From a checkpoint of a small transformer trained on Wikipedia: 22 layers, learned and rotary positions.
MLP neurons of a small language model. Each row is named by its layer, matrix (gate and up: input weights) and neuron, and shows model dimensions 112-207. Each number is 128 + 32 x the weight over its row's rms, rounded and kept within 0 to 255. Numbers have three digits each. A neuron's up and down rows have the sign that makes its largest values positive.
After each neuron's rows, "fires on" lists the tokens most often at its 100 highest values on Wikipedia text that the model never trained on. A number after a token or word is its count.

L6.gate408:151122115117150105083139113134107155053145156128097111135126063120129146127161134089084140100116082125242141113222165126120145081123107117110157146124160160111099160123160140101142072096130099157115164090101107155151151116085098109206136140158127136142153112117119155102140081089180177179
L6.up408:129110189067139088115137134138030162119089179108130176076130160135098117072148128155131123122141104119114122100121133134124151104118148160137118100157120136124103120118144131141149158131124103148062188149109095133132156196156103059111072085176139130115132117090179160110121115129097094148
fires on: ":" 56, " |" 24, " –" 11, ";" 5, " —" 4

L2.gate587:158133088132186141161134109076174130151105142117127104122095121065114129197122154085090083165129116091152118137124192122169153156183136134107157126112079113122135098078103107135138077109157065123058138159127121099139121118205105156202141133117101158084168102108133104123177125142142142096
L2.up587:107140084132123101171094110119190139120143139132136147118160113177155120108128150147109163093060145158117123115136101142195100134116127091041127153137153139114144115109056076059125126128123104153149068101182146110098149158160097185186059164123118118102130170131123060189123105119125149092
fires on: "4" 16, "5" 16, "6" 16, "8" 13, "7" 11, "2" 10

L8.gate780:169148101101115191133128163160101094166188083208081179137122132098161143161174140133165108160089151125143089129173141173181117109166145115120141071141146110152117150134069110157095181120108150160208181095130111219188146132106106125138088162139091138117178139140165114102171108117161155119
L8.up780:151162087126106163044182115114100133188093091124179096167104115080086137104123095148126101176125143146072137110086141138125126062174182083120135118134176132173161174107156097143071132146127160210130125102109147149096131115180115140157099208108155121155167134102098192062117139125096184172
fires on: "s" 22, " number" 13, " up" 7, "==" 6, " location" 5, "4" 5

L2.gate750:139128101134111130115130121081076097114129157142141155110139132168105112104130092162169119113134079119120113126164139080136061094127143186100091096071119093188144148118139126168105146120141091112182183173131126073132142117128139174165155074150131157086112141156162160163183112186094136115
L2.up750:134201146131106148128099164093147110124125177077142170093085157128150139146123128143152081136146201138136069136188165127111132122159123110172164162107117135111188129158096137125117229111076111131047111091142122139066086182146067127101163093132137125084108130163154117117142168156088098177
fires on: "1" 19, ")" 17, "5" 12, "," 12, ";" 9

L8.gate403:095135115110152117137157092155115152133102197141137163130132110142128112138177110144124120123146149103097097132128157154143136180150116146118127154135095128112183145142128133142159144147152111143156156165072127131092093175143054134120119133110120084098195122156116162165132144137107110116
L8.up403:114163127178103102113123144102120120146064148151079143119097110149123158132147118176164103149108174146051078155092115130175138149143152124052102149128133189116168117198171119111120152145085135099114127128135107122145106170117116142112092112107193111117143139161125169133162215106134096092
fires on: "." 22, ":" 13, "2" 11, "1" 7, "," 6, " (" 6

L18.gate596:124114155129147083057185163126115131111167066184137150159133102118137152157165111157173165118104181133201167161119177083092112146102122194116124122135106101065061099055191129136122116105133080158113120190122124120061107188111115125184064116227093177085170135168114113110107125081117105158
L18.up596:173136185163123077119104136189065097123150159143073120128106112157091134193073164076154153127147182126131115116107086145104143106138137138102159127169178073072117132190119138137181119127166117167100126093148123189164123145146141090154138150148136088150163126120122148148042112124073127124
fires on: "\n" 62, " |" 14, "." 11

L6.gate94:124132115131072176105118155131149223144159123135169131104138178043138083099131178080144152127086118118132118137135112109148166194131135099143109116164103149112096140110058110079170176119138141161141128081105103072120079126076129142130208155208116150132067131139176139198119153125121100103
L6.up94:129128143090108094137131098113152099117123125043092106091114106118113160180123121106111109068130137135148141157101088134162150105053085143164129137101163183138147196090101137130096128125102155153101079147121205097123152156140075144124121128224111093102181108060112131116103187115160160175
fires on: "," 29, "t" 24, "ing" 13, " |" 8, " War" 5, ":" 4

L7.gate1020:161113120144140150130093056115141111144162131106140178172072123158129141095134104159120103173103082125145107127116090131123133177089112169109136128114184064125153169100136094089096084172161159138120099108156090172112074086114082148108113076080108139127186124120190117112164092161122146125
L7.up1020:170140133198095133154127114131107135167158159097103166121127114109151115088076159212125133090167125081152186119111141121081209095110160137148117144157099155151117054165172162150154120152144134118085093118102112149142110142117163149125142137195136063093153149070110152127171139068185159105
fires on: " three" 17, " four" 15, " two" 12, "ar" 9, " five" 8, " seven" 4

L12.gate174:126154087119199160094169090130144111121151137117130126166181080118097060109121167150099168123160176097156138125133168166099169122077166116195093104099104155092160141149092118124113185163148113152179137213159142156113090118134131178191135084124113105156097114113110156121123137162095119050
L12.up174:119156094064152114136097134089170131123208147108119167109136119111123236139195130147092107088127099116220147128159153135140143177133127079093091146161131103102115134155111141147167126133117164108124222100138101100161206148092188196109103182172153076090096115133148156117123072141180132098
fires on: "i" 17, "ang" 10, "u" 7, "ri" 6, "ru" 6, "su" 5

L8.gate909:150105124184097104069109129126117148132179170142122129050120079183192148165130095100118128138133182059118144150174180095127094123171125186179136099137101118123097162141111054103139135151146122154064114184120084161104103079117118100177133142188130109079167190116101141136189173123110129121
L8.up909:155136137106118134091118110159084117071121155126079154121129111158099114142133134084164114076108105176147128113122132117086136142121111118112220102134172141111123147183151084109188132115133135154126145124136071143145064119126105092060106089114151212145148153152123114102132150150151114175
fires on: " |" 66, ";" 20, "en" 4

L8.gate202:133060118169191127155138141134159104153116214086152109130151058133088185151106104111100127134080122117111148157154123138158097176137157065119142157148086096125114102121087106119134101124165110167145114134099083106161134127169110159112151142119105134152153199143101123086125076108121156133
L8.up202:104115129146143114170142210121187059145115149089146091106122127160092154128078157119104130173123118121080112128148136132167102109149048095116125152136085092145133147112141132093147091157090101151171135161102059128143147136110004123104096111053027150145121156130120032100130105136152139120
fires on: "0" 33, "1" 14, "9" 6, "Re" 6, "8" 6, "2" 5

L7.gate749:108101140107151098115095126133140198151090187106063117097143103142090035134130132071138131090102064153107095150089170132106160120145117089123128142121101085119105132137108109160142128152129142182116078111113133118117126097074130152145104111128161111088165145100164124136159070140147127154
L7.up749:084094121063143168140084118086121145160114164092134152137163105143084097073121147135156101173104143181096088145174163093152121134163117076130136152144148102174081135131129132165161143118154083120163094150088092120121106146091129190162115111113125150082165169079188095090180113160146069181
fires on: " known" 31, " called" 12, " considered" 11, " described" 5, " noted" 5

L7.gate308:134157113181116098141150146158129127115107134151082141155162153157156127122177121151107138154164104107134104136089080221172108124169096170181105089146139120156136101128102144152103137127106177178171196114095132091133191097123159161124088116095137110142148087107121115126143129132084130104
L7.up308:123172112109139141096179154151126139149148154093123116116169129115131145104120133108156166075117123085142056117160134088164133100087135100107109120130150143105230113050098145183177195123081179175064110136171178146153078135154119130091078058149137116115085117169104099150118147180079112136
fires on: "or" 20, "1" 17, "," 15, "7" 11, "x" 10, "t" 6

L2.gate138:144081115136216118144107069112089063106132122180089116114184121117117106078104152125138089125139097116139167104104112098151090126084117138099115120156158069125123110113167161146110077154177142117148146128140154110157128061195129136160157193165141178134112113107114118120094127160087126121
L2.up138:118194101113126176100122059131079124136079143074097087070146100074122132116145145113100107159174154082166074145153160159139135154120089127194092136150116119148147161109086094149113127126108146127116178117167134119176141165148093119209145097148149095105149120067161171119134126108136154128
fires on: "6" 55, "5" 43

L7.gate356:165168113088134179125147135160134166170101127110163178111179139091100138108129220163132103077095111147139076120176159199106169129129152103124093122126121092109091141053113105140137112171129141152138080078090168100177145153089150177082093171196180144165038094171124181127147141090144111146
L7.up356:147190136137147183124177115152107177163161152100070135162146120072056147132079131161119118107191136125074126127117162188102174177079114049185122138121092133092152161190122122135117187180134119123076097145106171148113150132127171140139098141183152092121184175098133182140105145098173143136
fires on: ")" 29, "d" 15, ")," 14, "," 14, "ed" 8, "ing" 8

L13.gate805:155132143113174133123145109133123166119156120158116111172133106105176108116134139102132124102153087142115092138160113146148137119161160119118121128158065126118078198096145111062113106168144069138135141127088156100108140159107140098100118130163122098095126151165148126167165112177096132133
L13.up805:094151102110149143171195091114126131178086131067090149129156157142147129113096096215136115138158118140093114137218115176143090157152168150060118133139117135152073089112125103084146131157102101136153064099098121124135125205125123157108129128130176088101156158166155161115164153118113123138
fires on: "," 29, " of" 20, " that" 6, " called" 4, " gave" 4, " noted" 4

L13.gate0:113151132145211140186099125077126083094090127104137124107119093027174132121128133142100157129187130136134089118118211084204089210148102107119079095141092158132134066108088116113129109100138081156141167127167145165132117117154086159125109210115065087116150121139139162089167073112108105105
L13.up0:081089120141149159150110145137151134120131151137107054160081070122131128066094150112129128097128127123163101126111158120100148170184161079080071142093126176112108082159159164171139117110149086196120193058214167123105129164147146122099101122112189158108194186140156135108149137108119099119
fires on: "6" 17, "4" 17, " |" 16, "8" 8, "3" 6, " /" 4

L12.gate561:155102151123152133139108092161143082158085108129148168084136039148101092152143146202094042139106149140133201149172195098089142107130118076177119118112126160153100182147105099154127214163125139119149149123126108155143035110080110171115102131075145095114118086106080109137150126147093130118
L12.up561:166122122102135139166109105071151115109134123172107096120125134123128094098072127103077103101090094100157125143080125140144138117118120083149159150150131092141125122107156157162124144125214147122103141154090071105137085141103200152085155164154151109099137183106189148109107183160143150088
fires on: "ar" 23, "u" 12, "i" 10, "an" 8, "at" 7, "a" 7

L6.gate443:133139145127141072041151072126110106080129093130101164123131131070166146104251112126113129101137122111156106138101177123196128166131133160132138151112146083112099138087103076112148114116141105219123126123113128130132159165075120131161132133176073170193096105115176167164115039087097166144
L6.up443:144135218124116111079099141096105091055123078127073092069143160105120132101163129164127100141074149180171150151123165146196154125131210072155107102130151123104107127172138132169154155111110067176145147083149171166170165155193056140106127090160115157137098136192104088118102133182101119159
fires on: " |" 78, ";" 8, "-" 8, "–" 5

L6.gate226:122156127126155028122111117137113104170137147127115124090137080121126129158130163100121112150158122180145101095138114205134118157175043156142095102079093100115143111153136105134107127149148126125106065090084060187104156128154162194114123188127161148151116092112153164123045132075151128144
L6.up226:116107110138141113109097086138101118148128151146133091096186127116186082120092135132084130074168086099162156145127189114112144115096089103173122108123077141127155129111083118082186107141144105197128152121097068153102148160124124229134212144097099149183075102198140147141077111146172132092
fires on: " support" 20, " development" 11, " practice" 8, " restoration" 6, " translation" 5, " creation" 5

L8.gate884:167082147169117065158133105165116121115110167120144143122066042148067150121173147169095130124109151118112146116202146122152116150119138123127066150149158158149092129126100136058128154121109141151096136153095131122097104137176052117158155157113157073098125103153061116154113125147097108142
L8.up884:146083157134108089136101203109175110112103130143127183076138164168110135141081159125145087111137158161061151115115173081134108147153151061080084106159132147102088139109115103064155101162101138074131137113123073108207164133067145166107150147116145118143149149149146139149157156154144150101
fires on: "2" 22, "." 20, "3" 7, " loss" 6, "1" 6

L2.gate446:178130102106106098114120160115071089131114187126110130055102145064111188152133079109071204125156105115169098138107081073187078106219153163100079131118142144149104171072063107063118109133140124187123138067083113162153125184120161149098176134129155123080095118168160171099102121097088063081
L2.up446:152061137132165143129162125157092141101163161135146142127135083083043156148093127088072168129185083112145116127117172182104079143176097104145071138191097140090152104094117098128145101150133134155147157127029123165120126114157151192168173084110121102148135097133081124097081155112102101121
fires on: " support" 21, " research" 11, " present" 10, " practice" 9, " develop" 8, " study" 7

L8.gate540:159171146093140194152129139124072105116170090178140174193120117149144145139172118093141119140053143125154008158100130122177140182097130100177109153132083091120171192158102093130157105148107114182178092149124084128117083115126139125107144095118113125143200154155144096163126130138113151146
L8.up540:129143144106136179104105100031134144168140092102105141164091132153169142099193165152142097185096207202118109132146089135124114135094183163158140130119141121121177144133118055201167079149119163151112074189204189121169141130153134109079093090150192159090173186158134093124110169153059148112
fires on: ";" 43, " |" 10, "st" 6, "4" 6, "s" 6

L18.gate791:091171101133083178123165140210120121117175189097097236136108134157147118090167168093113130090110105114136159133172131179175129154141138094173069149146147092154151125128095135103060132093149079158128086123071192134164087114164101145140134116166086066122142165114114127144110095108132143087
L18.up791:111102161107173110175176124109146079111132171108082131148129107122115103184148095180106126127070152122154162117111156153210105098078150126082134119076141215127110122147164118164116092131097149168115125145108129167102187124120109096183132114151114141141109132118140095088110163119124106162
fires on: " is" 23, "-" 15, " are" 13, ":" 9, " |" 8, " was" 7

L2.gate448:182135086098208096093165082170085120145133150140114151165144131087151117110203098088048107091109080060163139109141154115157150101148144119192164102102095084075121163119082086143147147103190129165152128136109150125147100117155149105143132142101123092152142105145128136129168088122140143111
L2.up448:140112144143125093134127118146142095078179127137098092118149121185119163080121158108125169134064140135169153152151110059207052110128114066095166118114158127161172124126136123117099177108166094160177114067174112140158143134154087115098129114177159180159096132137112127122185153091127153155
fires on: "9" 40, "6" 16, "8" 11, " Er" 6, ":" 5, "ib" 4

L2.gate1015:169127165146117126135087158135112124189110211114153143149131146088161106199163162091149106131144103048156105107110142145123150081174106158103086140102092112130155115144146126139107147144116104136096147159097132103073138127149111131105201073146139101094171087102137116127128125126183107116
L2.up1015:073168121120080176093181168172182148162136122102157168118104121128161083117089122150150166162083152140082136124119107164118139108105149142130123189163141205092165143142116123085091133133083152168116101077074126080091138140167121117093079116110206116118128136213162174158089134175131150150
fires on: "1" 52, "0" 25, "3" 8, "2" 7, "8" 6

L6.gate127:222088156151172123108126180112081109180151195187120117055130101121139128108127121093099086147138106087130175136121144080096142117116087154130082104136151100132142098103123165124096197124157125107121116128104166129161177135192152131171131114161158129083100083114163115126127099096125085101
L6.up127:132114138153173168149122100134144153148132081131099108081153153054123119073097082107150100139156129128156114140143192141118153130122125198150120105142096088149092087096140108117103104120076181106130123150110115170137141144130105128164159172148164098104118086082169103105116114136122142143
fires on: "5" 59, "4" 25, "6" 11, "3" 4